python train.py --vocab_size=8192 --qk_norm=true --bias="none" --init_std_o=0.00582 --lr_mult_down=2.0 --grad_clip=1.0
MLP neurons of a small language model. Each row is named by its layer, matrix (gate and up: input weights; down: output weights) and neuron, and shows model dimensions 32-159. Each number is 500 + 50 x the weight over its row's rms, rounded and kept within 0 to 999. Numbers have three digits each. A neuron's up and down rows have the sign that makes its largest values positive.
After each neuron's rows, "fires before" lists the tokens most often just after its 100 highest values on Wikipedia text that the model never trained on; "fires on" lists the tokens most often at its 100 highest values on Wikipedia text that the model never trained on. A number after a token or word is its count.

L10.gate680:479602488509534559542519479528545561606462534574565547573535484546513509579436425540575508486530467579441601463574449436521501563459457570508574558487532484469504546510575523533453522434527560494472544437501449539520523506445477502570587569464602465571427516541488391493600458403581563518458584501548522558500500498563471528461414465461458587446515514534508539524555554499543522453501
L10.up680:468543440569486501513580497452515576510501500543454573471551509461456526563468515506443452523529419549521566535439472564563422550571471519476498463401490561372424584540474456486474513495469512559496499569504452529505544443464492525522594503417561535502469471484559489491497489479440393490586514474461537462479519537456485553590531470550530566546488607549543532486537448545481430472497
L10.down680:442486535535517571533496493487442495517497477582543573542524492558482406528560472492524517521543508514552557550522508434493557462579356604440481510493452468527493523424454479545485612555435500528471510517511535481439486530508478466467547529464367514547388542601505522616478606410432514561517453448524544500515391527504486442485505561614545500500478434500457461506485453522522524439650
fires before: "=" 66, "here" 4
fires on: " =" 58, "=" 8, "sp" 6

L13.gate184:562415527589425535458463499480462516472475493577481527541550560614554542566567553474508539531556400490396527539542460480526482506396525514430588579453582530438455539434484444440510538432513502536492503452481547511508559531475596476501417525457456538427466478548394586510497593539552422484458591491590469428372449592477483526599473473473473461534491492473506485510445465354522443487480
L13.up184:476475517621484474577518524487532484409451449534502504397529545556530541498642476543486504463454545485476570493473477531449538549468490440445565480452481456472486515453569619452542447444423483421565488404484526505536451450513507408536501517477501460483535506443475585431520495456478567394638533561537466438484444546429518513478442480509463444575524572514505400542582452600449546390497
L13.down184:511495514485503532523432551504479516416475523484468493522526565462480537460430562502509497409482498479456431570528467496415505478571434499477478369538476496504522453476492426587518387518528498503562484501487464520550559508543500522491470325614513496517429499417474615511556530471509609559521468471522566591520516432478400533449523522529523502505469606529417444524447471528490477533562
fires before: "=" 53
fires on: "=" 59, " =" 14

L8.gate421:529541524487533478492583456477456564562526497544511478453486518541574511466440433561501470432538497464510450417489498520489609499448485451501448472614413517544432481489469419558525559446495435506577521505555468431464562481522479510432488563427530495545504499468474454438523472456447497438531465552584498422509579580553425479482508455457516574465509473494546484531524472427529501553452
L8.up421:447487554476558507483540475377496595402493460471564436439461597540477491394442528547497509498465481426501478505462419490502483494482470461474469500591553488493443492398439475453579517501451472518633566523603481452524468491487479568386529537514580555513494389463491528487438529421545431480441501567485542530544584612385459475505499425547485481502497525502530481469493537491462483534511
L8.down421:517476503463455462476487540541555491431522563477390464543498463478506499537520624452540524518419538422464403474574481532514415561537517461495609395489488523506583470469474525461466521578449429522522499488535526492510418505484537450438529474429478516390484514506541511496558493466470441500510420488568436566566588528542518477463527499488460476440406514414442539499546549403482535472522
fires before: "|" 54, "s" 6
fires on: "  " 53, "ick" 7, "chi" 5, "-" 4

L13.gate427:557454402535510490486444521560553567507523513439534541486519569565385490544522481405443535478477561469564576429485406475471521415433427499420486519488504421392521455503476378559525440505473544454521399530364534444545551457482495521501519554550441433529485452508485611593425549473491455392562611460561511556458474515536486559565504505504576467404497538496595481558502534513454443510467
L13.up427:466392591514486465404528518488522428567520558534490558549531499629399524577558398528459439528503518539526482420479420447395540497495578563500548495415448526504489472512573496435580570460537422498449609502456498461495531554503551455528550521442472458571499464563451498551522489429503606392550508480550469456435534498492460495504453551495490477521446540530535556464410491622501429442505
L13.down427:532365496548512458519501525455523473490468523539642504493499523506487486519482539546459442486509495525524480593588494506464569541490494590486527523494503439389551491489534495536463430417499509487469546440467501525451511473359531411425511530462474520485468457517463472480466456478530522492508407477455519497571427501416466425544452496505568511579523534555589444557454569471492424446477
fires before: "=" 92
fires on: "=" 93, " =" 7

L8.gate431:451581473495523536484458374495459507464582483481548511489475544540458522473596535378473534468614480650379545547511495446519503538592496484457498482465478432524526511493538521468509432534467613552532534490490540461469543491488440406509522443495500546569543383599421431494476457415539502470489469488540455551533602520516533500462519533463445554462442542600546461557517592536443493533501
L8.up431:528537506448460442489492524517466462444523530602453467382523504471469501437497455510529596436406464568517420552565465456502548539509534486495432442448498514495476472507456536466465428380482568517463537431490471531557560543459449486566466444451551462462512411441447502499541531514512525517481512468534514518525500560525522474413590536517410556536496526509464424500474607570533547396487
L8.down431:482570446473513533531518396531509461572471523494528526524515555486498460510469576386434424476509451558461550555456544448489475505521457479478611445502488526517493613534524519538402557546508396483492466457538534510539498548527429456562502469452473551533415464528450372447491447433448491580533494507456511480461484566494562557425390532489477439498554570538513512510459497476486413505466
fires before: "=" 100
fires on: "=" 100

L8.gate468:611519519492524542562507291543503470435422496465455520452511537625432490537482448541387560503436490471584500563508544532517471536458509534555494505556466452434609462450450486452545510426560445499433419525610509510479481451377404507520490502561523561533475599553464605504505580491514482462527522507558530477563482526440492541526518445480554477564552473587450582397530512520503529529529
L8.up468:475468501433490476536551354490576570428447463533483530593533518539477515599436511544528491517508452546516595447532527511553584493529554462427464503521508436478601567520414520443482546475478507554482471470507407532412502464470505505500424505602448441518444515526498549475428522398510504505537571586407400434455563615442486412519534469509526508440470468583528531473447532569412471547529
L8.down468:560564476431539520572378552480505442514486614577528516432550522547493391573490408522417496495523455469521491542580511481508389512556503583474534510473383444491548448505566471496559551525492562526483586507489596516408519564422486469509535485540509524488538470468527502543477487561470484517452487459470560500461453548489476508547608450540542487455525528549472458436560443463526489477577
fires before: "=" 74, "\n" 10, "\n\n" 8
fires on: "=" 78, " =" 14

L8.gate698:507491528514475518489539497464555515570588351502509458491476419520529510455537490483545515477479412480525509518497435435461367400474479479521468497449375505569513475487511552524522518440425416465484472523526539407506513541542487485576476460495523478495507469461445456510467621456491496479553490537594558470479466483518452603555500497433454564506556494405513398474456464509428460362502
L8.up698:479512657479548478501629447453546538512433523494492537523541507539463487488518483522577500557540500546506624520425467520422486411487501493498566517508556540530624535477517537434462550496509498537512551456561570408458580594507443557553434489517401488421582548503486481547404480488537527441438527458518481461478509582479561543460434573465470507498519542478521504446469516551533522503535
L8.down698:531463474514535562454494601573507450492531461558589398559468496480549530540530590513503447499502433453423471452437502505569420484562607532594468493421443555496511536450553522477598492537463490482470544484590475433535602537510475453551487389475552510532541474513565513506447517518474524483562435470532548568595461472545397543418505485422506480502497540555465525452481488536515461531454
fires before: "\n\n" 42, "=" 10, "s" 7, ":" 5, "\n" 4
fires on: " =" 47, "=" 20, "ime" 4

L5.gate167:430399478472504510463546415572442538521545459446478496359532477492468565516413509460479569439595528567536437442423458489409480496453424455502539561444489532463530519454521466485392447505425535566496427435391495537483459501503444522430495569445528534459500445482467504479513504501512482506530449497445522536476464553473494590388487467552497509486516554533388523521437528522486540496475
L5.up167:404412517459523494518551466531454577531535486474480489387514456539454568542501504495544569396597518527547393390426471523425453498461473453550599563449518507430561523444559467522382475518518483591508438422454482521504530550526505506432517498456506492458490454491542545497550498448500527545496430517478503552440466523487558596409540383486511554473527548574462527536495492548449516486494
L5.down167:513533519476552560573510575527490475473475461467485485595524484520505571541511504533525502517575511591450516494475417454480431449526499502477581558495530551519512576499536481569497423518487429477492519493549457471545530519476418435522550450539511500528530441462479506551488504483534449502540432531502512522504442560533469491467532463498444491511495504544554514439501515572536452514520
fires before: "|" 45, "-" 12, "s" 4
fires on: "\n" 62, "log" 5, "ographic" 4, " /" 4

L17.gate199:526519539439505516528499501428576365432509504565421498434323543473478555568554482412480492537482499532521542500482491507568551519517481405502495573506479523498437514514424438554459573414516464470502539462514510578480575524526471548547443600497578532438565525566567411492529398484492548578530477550492434499556526520587483447515554451498545473508412430479513536524541504534431461517533
L17.up199:467487385467591527487579504435648485470458436505547496523592590464543534550540434536522555563513542492557544440529484464414524511607545499488574563403524450433434541506527510506474516562462543523448496524579445498529557457428439463560404561497484532473513501553541493452542467458484494441499402558466524410497489452480501501515476541488586511550460622534588573464416506594473469537562
L17.down199:483464450592488515565439496486475591513556519464468390492566467578510500494537570450538572509505531465499438416468505411519456533575433504516577447492516431396511414480498547484465526509547499540458491601561500483561498476522526554406497385438530501437479558466544437453525491456493560396516355499470537498461498499497538431558475446430445465570572523477456578442480451562455573448492
fires before: "|" 41, ")" 38, "rim" 8, " Tour" 5
fires on: "\n" 42, "9" 10, " Ah" 8, "5" 6, "8" 5, "6" 5

L16.gate673:453443550520501456409529448413492402552447492395427496480545456476441446560611525522481504464419478505473491550411454529535512528433578459549553512456516516512459503500509481546549529405528536527534548535424551482520522410432537422514518617464383528518459523553533439485516485442433419386398475513541502477522552527537444467505451493498536542531406422565604449499601470479513508488523
L16.up673:462562489534461537416486518509523548483480405578450574503594590480459482473535468466558438428592492499525441481562519479472581501488456499527531592524451525482472446536493544421438523534539529530544563454441513554537439498456404460550491515500424451463530417470467546502523479504486487449488521534509491487465549540498475501484463516576550404601491478361480490481472491411562461508483
L16.down673:475447516538483565469564458599525376550608507565528594510574518466445543504526461497405366468467564491425492551523428541548569493518488530519442551460521490514456545546545563526500420445542454544558521428468429514578492420436455376429513512524454489502474540480451472478463474518525468446465491466572489509481452494574441513454483451501526538570419419418457592530554519470508508568579
fires before: "-" 73, "\n" 26
fires on: "|" 59, "-" 26, "\n" 14

L12.gate700:452541516383424472496478438407416540476526472469439585503463557446456534533514532497515521479539565538450517541423448493505462459455506490562357464478521510475541508486450519507451526529510541572537546480564524427572502627489479512494422409505525478452514455525484414428472436401495406484497550501445495490483452468537501508515525489488512546512354586577511499532475539552531508529538
L12.up700:584533505546554478523553479599476542549501489533458432403494535528443502475563484465502485452447527485503481529423513442511432577547467531580493481523547511516448502520449510483401370442434506446469469470385484530537495551451475413525568527486485556610498440473504505513499531469487433560508510397464504433514499497593516474421471502455483475532386548588560391418534597576441567482558
L12.down700:484549547494577534443490439601557542581488436430491466441439550576530476447528462409506485505535512602518445471415508465602544480511536443579556524470437522511518552523437516497423435424571579540464519503536446486429442536451454568510553501534429487458501463479478518481564397500510498563497429499505521489437484533499596552399406474464550500490430523595592442531474514520476473532454
fires before: "=" 86, " |" 8
fires on: "=" 85, " Hard" 7

L5.gate493:516463566535558531536495559448470559410453600463494500409493431457469500529474374589567441572448394483509608523569443417564527511611535585548585512545530503538561552475576448421458498510458540555479501510460486501499565479510484442458447424471511440411505459481486438549562466482516473363485588490406480443474556490615485459409499542437481581435494463563508535469513374527513464493533
L5.up493:573505558436559530422503437547477566506486525534479539426526494510502489532601532573426413482615421518471570486459469484531464446504537582488535557605487467506561518459568550455408455493388561480500530510502517535422602488493534574529512484623550521504395517491446498494507417471516415499452498526537508492465495468581478465510433567464478482493441622518578525464434425585398535482555
L5.down493:476588512464405528514519522656573553508499505507531442529612408424478453518439596428453522460439468511467414437571453568604522497483452501491555536503566463486582477512398631471558505524574535556507456556517543492492608526558509489527456517526572502546583483417468467538461425463543511446565532537505491546497485553382521604526459480559510418509503549493453510509445540456603496489520
fires before: "-" 17, "The" 17, "=" 9, "In" 7
fires on: "\n" 94

L17.gate643:447591502533429488552606502554484593421566619535498497524507577539522506488445515503547516553541508543482549545439436568566490605461480489451458570569431521473486494432557491455359490464455555417494544438500552512475493473519456541492563425450543555528514413501437471454426449485453440531410518372517533449450566534458486456514542516389562549438474506519458524484503522558499513527531
L17.up643:435563483433520579424662507528531465556475481570501434444418496473428500445486443493483526522503540424459597488466396532412486462465546512459459558480534441459493569485569493541431565485534529427513432480543553438510579487512518577496438505512532563457520425460492496567556534448479497495377503486537480483488512489507427484426505443447555418534476567547523477435605499554524543540537
L17.down643:601559497488519531491552476386538524540548499533531472375433531578475592488468511583528569572477590460513462478476408425414391378368516483478500458500508518438506417418578540433483549462537541446514609499442468388562588433489528580494492463517530485476405407509432540533464539475476513506514454501521485480511452454558452473557476558498503473470520472528434498434491400424505544502499
fires before: "|" 44, "ulu" 8, "dale" 7, "L" 5, "aid" 4
fires on: "\n" 44, "ig" 8, "och" 7, "D" 6, " M" 5, "F" 4

L17.gate612:562418463503607415529523512490520595494571539470456531486533490592548473428477522542520535470463475457480533459458453552518534502485495499483510462428429455575512579415512522540464439483562571480413535486449474532486503535456446424544488571433541452547474488440472467484518352500451437386571562436486530481489544503586440532427504461490387547500477446490561451484472430453430433484487
L17.up612:558427491548523490480417458586503551551545512478552501512482550449514475484537342509496513526528580426510527494552587567472579542471549579476538566544494504458431425464462528608484448502542359551547510516553538470527615518496527503459499517461475540527501568551482507427514557462540490526648536512451474472610428496506567566467590503569505550502510491553529443399464502544555454473503
L17.down612:583532530482478516461508449496568564528473415570502471551444528433511608474497468598416492541485587399523479561519536523558526601416625481460518474594497537457588408499459439556442557508505433542414533538447527530590570548546418459489493452508520472471524514538560463501522437522409458505526524468506513468567558424475568481552599511505474475496480522485593493437509531418542473430518
fires before: " |" 30, "|" 14, "N" 7, "2" 5
fires on: " —" 22, " –" 14, "  " 14, " +" 10, " −" 7

L5.gate101:560496537423526475517529538542445607530529521484528547452502550563478395518575480460586509528453559551587508557479498556489558491495499417543443505509498522579496566534388463487537505535540475524527438500535559408499531547570494514489588526520552560536475408430494468594488423474519478487442513437514494594504465532535467476494502503532453421492468506489492461487534483640524476503559
L5.up101:477510477505532498625585483575541559474578494508497516478512413557540418477602505499503548502518593490559478453477518517551542450432511479508544522488462515484388462456460505529549457363470489582573462604533521521524564499431623523515540499563496549486581548377558457557502415526541532522553491471498502469514426473476482547586437614519511600510588508563519484543516544525520428457452
L5.down101:418495537533483581464531429586485500438504467485480505479477479416513528503520581468475504551527552427474462492605472562553462508505598514542436563501546501424419513473573482580459498441525484549570510539466515567519544539392558514398504582566533531376523496509398554533573558565462576539568531474457494450510440535481450544469486548512580592416560513542584484531543503479419465464534
fires before: " |" 22, " (" 21, "." 18, ")" 9, "/" 5
fires on: "1" 33, "0" 32, "2" 16

L16.gate702:525573418535421508548544507511451454488500514643531589481481478435482479519505473538452514519501530538507520592475443410543513498444562602499438490484548533468494484504563481511593483553602552418416536439584511459471520490445510568584503466543526510472504530520475504525483404559569448531565540543546513561518524525511466535509480488599488518485412407539495542474500506532493534530554
L16.up702:514425531469511518510523521528489470429551467472514617486569543441484419467490321489488452422527449613550492441468526529543496518622439464481496515482544535363568412463538497541446598513516554550503402442576517526515435478467532502409536407522489581383525445426532473482435550567544523574538594494537542461481447477377482501462502508526555467526520511503488445498389461435631508462544
L16.down702:411461551562526521493411465565446446503502456566588563554509471452521474497422440471590491482402540586535517504482493525566531482506548392474501482443540552471465462528577586560472504501484462518541586464454508569449574542452516446465532504502450452437481555456507472497479342510578490474489553477545498435518538541538499444466460510488497522535457479556527488481447489545488490515544
fires before: "-" 79
fires on: "-" 79, " play" 6

L5.gate639:472453498502418544536447471476468525525575535463443502481541493505467471461539598495529415604503517466457453496500592569587451411411591532530571515523461517551422555501452528531472483459518549489382521546574564550622500577504501572521517497501528465480476505487514539471503538479453513443541523457495490361456613500454496475502582696435495538523408498525483474543525542474551551504523
L5.up639:562485469471533542463476477507554504479483486488564574582487496534414465489543523520468564517497436489533431546588506577468508546493463603595569496446586590471619548535514450530459473526471362571492483470573482496502571488540545443461499510485598532496520461593460544478460476486540481546499488565529470466585489508414596542489504478573503516505513493572492485494494521560564412427547
L5.down639:509484534514543499569447523561461501520492501614445460593537477432443433525450425522443431535518565415446593487495437525571444393489565509445319502466441514470513479540476548512445520495505585519489540468547454554484456513411514471481444454566465546515531515450534479475469465517500445515455485503579599571484446455570511514578560499450554464554547604470388467416541571532591546481480
fires before: "=" 54, " |" 8, "." 4, " of" 4
fires on: "=" 56, "s" 15, " 2" 4, "issue" 4

L12.gate542:406504603461495565424505493495439536500525585523471428547555564479499468485489476517488449555501558491527465548515495473518477411454479422487520410485472609445573561484528416477507497506508486511625452419465477493580587491472455406499480468490476513437499423478515472464374470465394459552591379568474498381598487611502461513495518493476445478417510543502509484514420555486531498585452
L12.up542:333447522579522544453473449562473476591506570384520529525574512518494463516505450493468569521576531457401476417503555477552470514550482502556468547491425524456478437480424469453428494499435459480551564455477485544482566556463497540551449521473464463515533456526518483542478479521489560546471469431454531526458577606398477501560605476486501585462489492431537519498521530525558513511519
L12.down542:473544568463531539523519526477505460572530488473536462506545518474521476456510413490599508524546564538507486476457564479547520524516519434536579537561474576407557475419359522525511466526567479473509469434447450537464576536432476490623514436492470513488526433543463562465497435424413553462589461562503485518512481514535464610546606581493520513374413529529544513559416552538496539573488
fires before: "=" 80, " =" 15
fires on: "=" 54, " career" 8, " History" 7, "History" 5, "ion" 4, " life" 4

L12.gate491:505586462508447510472430462480464513558492462491535453474486489428408505469543493551509533466511501511540488483488550436446415480506580482548537448464463454489437442501455496501329442553437532477486481494422512487493546354469533477543561467488538564475455523518591449580520539470496496477561512488514603508658515521502493550483598514496553506499505480534394527490464390477583440518474
L12.up491:443512509522497487557499528517490450433475566561444439392502529507463516499523470502596509486472528448505457537531510446437500453493565547549476490537513487459594462515652464567447526584495457464514487513486536472418554474421507548532559463492391529509491503551485547389509588451440490475483484435453534423496479610505544466566506575483515498622533397460442524552547452454543459486567
L12.down491:509552437497443530504525489590537592472476450464547387456521505462565633509477468545566489519477507558546593454407535498472525516497516478461451511575443459423481522533405480587558408500498490435484567355485509489501535465518592427497577425499544555508618553511458563448439481437607463472558461510484492448557487527421527438472444496419474590479470538483485482504512552500459439479548
fires before: " the" 40, " his" 5, " a" 5
fires on: " of" 30, " in" 19, " for" 10, " as" 5

L5.gate422:462472432503460605570488518458524481498499434388479520490474442478467589491605504458489456448554513527455576406575414501499570500510463497433439573534354572445479472450490389532499500459567460486436519460643507568473544473450394514565484435556514460558500541450537435463509592463532525411475518504572484426474507536545574458540501492482453498414463537584475450568558507531444556512492
L5.up422:504511449396550614450546507500528516467573565452475546560491516363567553475532547533540530486524469456537520446607417547477467413581469526476502580480514541490510545489495481416598434574489451493477444493583533535639525547608438496521396519472528520509547503474471516399458489465467449475463554494549483547552528461462472555459536514486439568520494557449469393449501466541511548458531
L5.down422:541504551584452436542570470518519471516530457476531512531501477477516517433551563430509590440405508499547470464586607571559486546473520437455424559574505586486506585462516544444461516496530501560520515503442400577560533472495518493495515552507554548524408479517599487542531477471532493489464516465415449471545534463414501524592367449481505477580538453498444541474563523504448543491501
fires before: " (" 44, ")" 22, " |" 13, ";" 7, "/" 4, "%" 4
fires on: "8" 41, "9" 23, "6" 16, "4" 8

L16.gate185:530531502505502465435527549574409524661558606566543554480483523452560469559464488489606499548484553454530561523378533444429473441542533517467509527516369562403447474466546531454494473431530515508549485481519559467460538524496504593544532589528594590677435493473488472469455539517461376525451413451581502564572545520424519583472420396514367634508402513562514591465516525466488534527475
L16.up185:446448486540483487523541532426486558514466511527441498491541450532437484412529493523433478421508522549537495476439538510427537512506460457436521363532627524545573469448576410520501578475492536468482533569507444401514523492449543466503455466505488511562447455516496585462485507471434496518466544513517597509505470493502502411545502427519393467550589531578539428521450501436490546522529
L16.down185:622536538491554467501457495481486472430494503485435514602488530520486440472481502543423412514539550598494544514541494516509418550510511418537508423593522489506534535474534488495601522438489541513427539543509408463477477393421522528553463546529515567463516480480582544557525541476509514575585612602495453492482510485568483513609458436552532480460534559538572595480483525391558518550564
fires before: "|" 77, "á" 4
fires on: "-" 79, "z" 4, "s" 4

L6.gate611:536500481539484532413482433499539531477458464485471675511430428567450480475518531546466460554483527505514483513515572524471511401474435431515594511435455496513559438412526493495464476470443459406557517521495475513526575480457462481470572523570459430562544470553441527522451374479469508484480478512481505465500472546430421635539499455455448446485434427484493602501499542458502452447482
L6.up611:530498465520474506436463499494409575510571517482500474454474449489471528485455536505368508494502435514476502457466431570495557519442513412602471544453481524385634395399489538503580470381453397420518569500594522568520444503509522524517517541459558497420591565526504499436447386540455463564410571524539447466547467414551459554480437539490476504539463466446401511510529545439469467569538
L6.down611:476483506449483534540548441437505429624601476509495561554519416529541545496514494565487544541460504524489480516452494559481492522545531455590473625457389406466557458524486515510489481489439504431467468494570423475508508362501541470459581533472471458537582540495527478463416442516428413507507462508541422479539492499530530595366438431514450425511473495514460532463525549546499512593498
fires before: "-" 95
fires on: "-" 95

L11.gate456:598538453443564559444537467521462493586551420477463500491481549515510544469495642393441476502525397449510513469398490471519556450489442610562586433435431472505478547549468475478504608534427499545435477476551487473462462642437548516445515432544468534515584465529501606522438452540459464512504553495482474537458550539502565503465368543477494560487446527567508556369438509565482489518550
L11.up456:538504507475554489470472478469470500508436523600549499491529523446533518441569582417551473538554526430537500460513440471591469594586551437569587482558587447603606482497446571474426506420504485397503410495504559534464506470418441488498454457536481457525553562468529531387608433490489559509520561492503420538472501521531526572445485498505508521541496478431477534499481529445534478531520
L11.down456:464508473492455570491517509499505483580509397522515552607536551588511519497481527484461451527535445535572492537565545548557532547478468505436453426544500489488468460491493379485510529476449515437451477560522465451425586483521554475456515643464515471488497523509512559477503508569437501452462492539473476555508507481584541531553496507477467524530481629523533477431538458535477491510527
fires before: "|" 39, " Team" 5, " %" 5, "mp" 4
fires on: "-" 46, " |" 10, "sc" 4, ":" 4, "ta" 4

L16.gate82:570486410539556469600522479499463522542559446557463534454487484451487497498440466419513452551531465458491529416454456427452490486463590471450524537466542410525456480592523519495500445620478454552412451386449412555509471476468463609451444505548501487481437497638443405532516522413496450445484539465463486503526586478577503482518432487553492519484522514494493470477439525607412464409539
L16.up82:543573509516486489505533534621441479444490459528440489505418545524546502533464545423550517550393452475530460504505536504491515513467520489516540547454577520443439541509526541569418556445512567533491571483341476490495561459427552513448483596502481427498476482416419536554468551461513512491401531519526546437506506610539457488541515516472550505512517492517509621542533564445554512560523
L16.down82:524536452519520447565572487545462458430556477546555494424454513435526477513545487485512562577486458441497611395503508351534552492444567534411577451479489541522515527530514591433466565471523520488508501446564572537526571452554556546565576502451524475479574528433566480506476466493492541448519433512511472494525442488516468442493499579574483552462483483477514563528492467530341451462483
fires before: " the" 55
fires on: " of" 40, " on" 13, " to" 8, " in" 6, " near" 4

L8.gate408:501527540501450544363606462561424559426467466634528441451539506536508503505588452561504474466442456559453481474531466515429543500477491530491637390510468547471568480458519510515495556517527614442503446534512467529565476516460475457456511535517480524489473455544490403471513464572514483495469524608508405548417511489515524529415547418576466591489522372461444469495467566518472474448546
L8.up408:526544516460516517490480495522541555510518572452530544540475567541531466464589542499450517520520562544460443514498494488475472518427434445566573490487509555446598544503476457520406503507468526520545503422407544607405490546528522432529521531440599505436477430491494499568522596501432457432545419429459482545525453533448501646454545491514573489506436518565458497487473537449471536546515
L8.down408:456517528542556472454501572546491570554491474344591534543536565448477491501462590482582552555506450591452451484547528418556533534550533457464507531487562484506534539521535433492515476482523526439584644442503504478515542478530448512612489466475548502522526501452483555500539430450518528495476430502521508482472486449425541501407514475487491445493493526547544508489581455563529493520483
fires before: "-" 37, "|" 16, "=" 4
fires on: "\n" 55, " to" 10, "ot" 7, " (" 6, "t" 4

L13.gate235:487537462482475425497472578568517460497460469438522453542549555509408444453463513440559529589510518528544500448448532543497492431394502553437499586591571496464466482553534457538478524442570512463512584608501521587481439436478619500553563589420546471502570544484516423498513504473577542474487454548441590512556511430599433534430480524464528516535452519511610456457522425464513455423571
L13.up235:416417439511552413493533449520522532499611541513499573532459600479476496427572466521542508481429359554514504464424520591464513598483590439579441555499509490448489548525481430630437543568430548535526514542519416583479467646533436511531506537492440484520490495473455444476465472472501510435512493523508567477592524498431418454501432547503436453406504500505435389585439448519470453485482
L13.down235:524438457527531500442462450526606535545550506526465583532516473593526511509556522379459498531404471608538501471390511477555562504570517506484501525480447451467503521541508492516464432529506416509524536479466462572507441628488472483489487503527467524494491509475496470508410462515481494488582550501634528415570515491484442463503521486386536538428436396507411447570526395532462485449645
fires before: " the" 34, " its" 5, " them" 5, " a" 4, " whom" 4
fires on: " of" 74, " among" 5

L11.gate702:548566473528550401541528480540458513442530548504479519513578500505505509551497411525449559516549427449492464569506546490612477460509480465486439570457533525422541463469513496420519531461474431536459516557544557527604443523501423489496521636635489499485641501421566422430430480409504357578482563427472464491488492515528522569524489488461503506531494478484555598504517464557510500523461
L11.up702:475477449512506506478439462479501424507491492510409552550595456522516528425460547562483417489517483511526599444539514482567477486498452457513520526486525356465423469354439493590448493522466478492499514490518386483521453550589544556510499525501471470514464483432488542544427555487518491485464558401453423398599460486486474435484506426509510505521550507542427515570499516551524461427560
L11.down702:570531504502458542499518573548535518548535649437482497570508480559494483578520485571456536448480508459498485536560604423547417519409545430454470495393541496528492535472543523488515515562493524440425508567552544437622555516440497485459486501396552547616379473515554436543565567513546476483521611476538457397391408446538503464493604509478440531506560424523485510433513505638533534525521
fires before: "=" 47, "we" 5, " |" 4
fires on: " =" 43, " than" 4, "ie" 4, " i" 4

L17.gate236:440533480512501490472535449481420526555481538449498528485501609531487502492474473503510511582541479546401407530414461589535550514473542520390557541461493386510488602504481514465585512510473478430540426525522491487417527556443504490617561469377419461503581486466418494535484520496504449616452453413535486584537477567458485523540589508493475530503408559470516528575497558505451517521425
L17.up236:499525500602579489595427516479539496515551449424540480566522628523531416546471448491465507514574629468527377436519504502441503513483431606485487459470510496493408414494497545527533519465514441518506501454531481483505498554499452549546563533504527517446448518554484501557456440469485476402520537450545417439462436584442538540479550466444546507524507492565493415528517575491487375521531
L17.down236:544503555620503550603444559523548453428499495503598430509544571526495448564554536467445476450536460453461476460550447416509390500506465578491475452573504516425548465576504588574472528525514461547494553528588534466500468391545498440582449450497501576451370585570508536495537506461483518412561522493534487518552473571484480443396519470428563501478594462562432406568535554478465466480469
fires before: "=" 74, " Hal" 5, "in" 4
fires on: "=" 55, " =" 19, " Van" 15, " van" 4

L14.gate283:543538476503545510486477569457490534503522429476496426485470536557457583411513533530460529563484585513562599472475564493567429573546389509527427478507486527500500527482524553446500456475532529523537546421545540490521592578546459542480489462485460440507467435507466458441451448512543481468556528470519522435398565571496463492442491447548516406505534479579664483517554494579410525574510
L14.up283:461538479398521506529467486555489502525453445484484467502491461547435446483504498469432492505505491584534498490470466509519485405469532524506438537476507463576543452601437485366448435545538524512514549478607459467448592559502449590517417511494505527453493535459428407480507409399539536607549517485478416490454531583514461501402552402453483487527504555457570480505522513573444498589461
L14.down283:504516525486511487535470471488512533489458571454481476500439423608403489418581546518484501510456460571456445500485528504539439469437422536546442439500582452539476525569440494499462414490516553491505463487609459524454566531531474524482433384498464448505454501508452437500466460460497525578516500520514548378460525476528521455317511491416491493526542645494564392526612536596393425568571
fires before: "=" 99
fires on: "=" 100